Weights of a small GPT-style language model, trained from scratch on English Wikipedia.
Size: MLP 768 tanh GELU, vocabulary 8192.
Architecture: LayerNorm before each block, learned positions, biases, tied embeddings.
Training: a variant of Muon for these matrices, 315M tokens, 4813 steps.
MLP neurons of a small language model. Each row is named by its layer, matrix (up: input weights; down: output weights) and neuron, and shows model dimensions 96-223. Each number is 500 + 25 x the weight over its row's rms, rounded and kept within 0 to 999. Numbers have three digits each.
After each neuron's rows, "fires after" lists the tokens most often just before its 100 highest values on Wikipedia text that the model never trained on; "fires on" lists the tokens most often at its 100 highest values on Wikipedia text that the model never trained on.

L8.up766:524538490474508507458509511514507511543511501508509508459486517504516481475526557490525479476524470511498527522538511421484473476497519486500473495472500508498501526446490486472483557445509471510502514550498465496450471496490447492510493506496521523490499474512519515508505523490522468503520491493459494522488492483476485464529565526527512512514535480491517469447482519476506504483521
L8.down766:473466551476587491527510538508493555491452511532541480480515482512529498529467485508530482502462476471514503511489516494499486525495484486473481503484526513516492515496538525525477481474455551495545494499488514546498519523496510527468520494499479485491510478503499516511482506527503469500453468470486472506471504471467459497526498490492514506489478543507479529474502484509522543543493
fires after: " |", " is", " was", " are", "s"
fires on: " "

L8.up728:457511494498500505516489551475486450515483493494488521505521495478500450462503489526440549490427512485514545507505518485495500573498529489485509471472521510529446520487501467531472522464476507527504496532454514534469509532504527470458471516505507504503543495484494504492497455469539475491500491481498530488499517474465509479490498518530466495523518499476498506467502502493500558494546
L8.down728:511519517483517485464514508526491557520496493475498522512494474523497481474502539506485418520477509476488494520495511510494522485480477502458497489576474493503510509503481508506560463489499508492484493519506481466520493477509496489489471523486454519500526526498479474521517484490504464529510496506491553489493496499512486520542551494446480538512463460509532504491511504474505492552491
fires after: "\n", " ", " de", "8", ")"
fires on: " |", "==", "-", " la", "|", "le"

L2.up28:500503524514499521497503508513525473528460507482453478499473521515558499482496540495532406487501507472533465514478503505482439514486498497422503500495459478482451503490453496497462498497502525561501482491497514506456494480487517504475519493507496498489473515508500512499493483504501481510482459499508470483508468436502516512520483484524500514543485507475464508497546477451520457519544
L2.down28:505539540488526478511500484476485486511483519498533475512520503475512497469458520490458480486466520541502527500500527513538510454522500510539500516506558479474476530486524535495497464517496522516490516513484472444500469531489528510465531513472452523512484529497558455507490492498553459497491493500505509491521535514535449457553482515516514496475496505510511534538470515494525480506494
fires after: "\n", "-", ":"
fires on: "-", "|", " dis", " Col", "tor"

L5.up483:469509481512504534505529476470481513483465506543505530489454553494521519468513510484487496546494541513558546506490553491464493503450524530527518471523435469529517530471508528506492503513515490507498518505558486531491502511494536493554483503485482474502512534478533496502454521515473515530492472568493466488508490483525515520458468506510545462537504522496497481515501481505527502494492
L5.down483:519481530505486519511526488498537529496526432529489520497462497513546511498483474528458483509512506504497536471476497519487481486449485518531520494488530480522505566516497489482449520497506501516512461486483505529481509490500465519483475517495474501506465484494492533495531468488533496494511519527450546509555466473505469456503487497467546484514515465500461495488484515479495509484508
fires after: "0", " de", ","
fires on: "0", "2", "or", "c", " director", " c"

L3.up522:494454480499503496535534486475466453445492494510529522483452506452496519465460484510495480485491556462529497506492488524462448495437445530495501481512489479523510500532534492511530526470512535550491508513507503499487486535512544471464528511438489458497507490539472519500475519500513542498514498516516509462464521497506459487522547489501528529532525514511508491485486479452512534524486
L3.down522:516463507544521476473487513472476479487552456480477514517484531523515496493515465519496511483498539482500441509520508475465453528501488496525523474518516498468490513505497472538448461554477511476453494446463496466452444463492510471507502539518508512520499501500513507488506529525509516506486496471504519524521500500465495517463467514480508504456472488473510515551501570509501456517523
fires after: ",", "'", " de"
fires on: "t", " not", "9", "3", "8", "4"

L8.up233:524470529510500493499545536458478510467481518523451499513486483528506479476485594497494497508530488498550528525533508512495504497530454508520489494498515525482518527527485525529528472465496485486492521477484493457506486515469511508523500515531477477532474497469498510558479495446521520529519470506490469482505494518511519518495488482495462497489517523509494496480498515542508517497482
L8.down233:503496495499507500484488484490469515472521523495522454521517498460520492471529474522493544514492496489510487512514528484532473493495516499474472539520500536485510508462512521503479505483502489514482472552571546507514522503461487482449539490515536514470519451482525469507507478468467496494504463504512537508470488501562509516534471490492510516495473487539496483511520528457487467498476
fires after: "0", "-", " ", "9", "\n"
fires on: "1", "0", "ca", "5", " Language", " "

L3.up765:513494503443527569523495547531517462498500494478513519534501495498478494503464514466514493483503511503476544550508536555483457526533491501496457497492507513477477486495496489491475485516492542487481540535454485516487516480500496506480473481544530497524476491508500460505529514525469523445470501547501469464491540485451517556474492522489496508485505518469510508555462511472524494539509
L3.down765:478474521492484522531485547521516468502482494472489527498545527474498488487534513533471565541501456528500472525515492430456509516449501500462505481516533509513522491515514512542566531533468482508506466521484479533498490504465455521489507507477542467488473487488547471514523489513450502509475493545537510464485511500521480489483514451505491500472513454499494463442523491512503483481503
fires after: " "
fires on: " |", ","

L3.up735:501495474543492525510516510523460515501465475505491505494517524500502533472542471468508500528494547505471475520501513436486516522505487487492500472525472510500518496492489513507498491471534477506495476537465502582457504508480488469488528508504522485504526521532519503518528508494432516530463465503458484495468543565466500520519515547472497512527477527495517493486470489467463540506478
L3.down735:484550487489489457509581499518494507507498486512519506472503497479505528485495526476534470479521463503504539493521457468459482472495494484478494517497494497539489490502507462493458514525545476496498516539535520523518495474468490530466478502480498463477534497494495476488538511513485458561551526499473516530498506498504548517510474515494428510484541486463510445493554528486453499494556
fires after: " the", " a", " by", " of", " at"
fires on: " United", " C", " E", " B", " National"

L2.up644:433482529486474480519478519518501495498503532508460478504497497475500500516522530505550493459474481500541461489501495474523517505476498512476525540471549469498509550499497551501486526442491498502514508505477520535476538476530507495495469518523491456490528513504443546552507472489515489518487510520483501509506515487531482487507507468526502478517452495464548515517482498495527512511511
L2.down644:501516523486520532455499473517555502504490509507553496460526525479447466514482502479494490461498482470529554504526506525459462519483553478502521495524489505486517495511507512485534492470502472489503472496459475558523498498483472505471534512492572510449506498487518483498482495485485524524496481502523553475511503448504530492521480485529512491489498473474482515507574515491485536501476
fires after: " non", " re", " co", "-", " NRHP", "ca"
fires on: "-", "ø", "1"

L5.up425:524493503517516485514518498496499469535511452490491502505519492443494478481467519508450487500523515504488499488491490505477526517459468469498497450536487499505496484538465520512510482466476523461524512500557516479504496507505488540496512471438501504516491502469541539464517552488512488508478451461486482467477525495495479467486525507507505499461538513410486482498505518489491517521503
L5.down425:525543513477472515489529518475505479511453520511543521516532485506438520491497510510470513479511522480489543505473485506524522485492533505468513510521503504520520492510500506459514479488480504496498521469482496461477493493508512508462490475489482495462499506513484510498511532509514485522496530482458479530468497511486450492501507475473475481526489491498527496478471491486519515497539
fires after: "'", " to", " did", "\n", " does", " I"
fires on: " not", " to", "t", "|", " be", " "

L2.up151:516499519481503453534491519521450463510507538519520538503477535480512512497522483528512522466483487534517482491467489522507483508549447514476502503482536535524476488503505505478487551498486497473490453463509487543500534505500527492482502475506531503503493505470541488528467508494511503490525501483489494526451493474445502512507453520500501564548493529497515493470538522520483495462499
L2.down151:516470467479482486507519490472503501537491502525484492503517522557527529547565547472520482485500504571502546465502472514463470457504511534482515516482501487474518503516480500534478515497498496536471512471493482510544484466469549503478506455464513501538497513491524470465488503496467483470475508499535494464503491487478506498529494533525536448529507499468528467507472531495464479528529
fires after: " "
fires on: "e", "t", "feat", "a", "0", "li"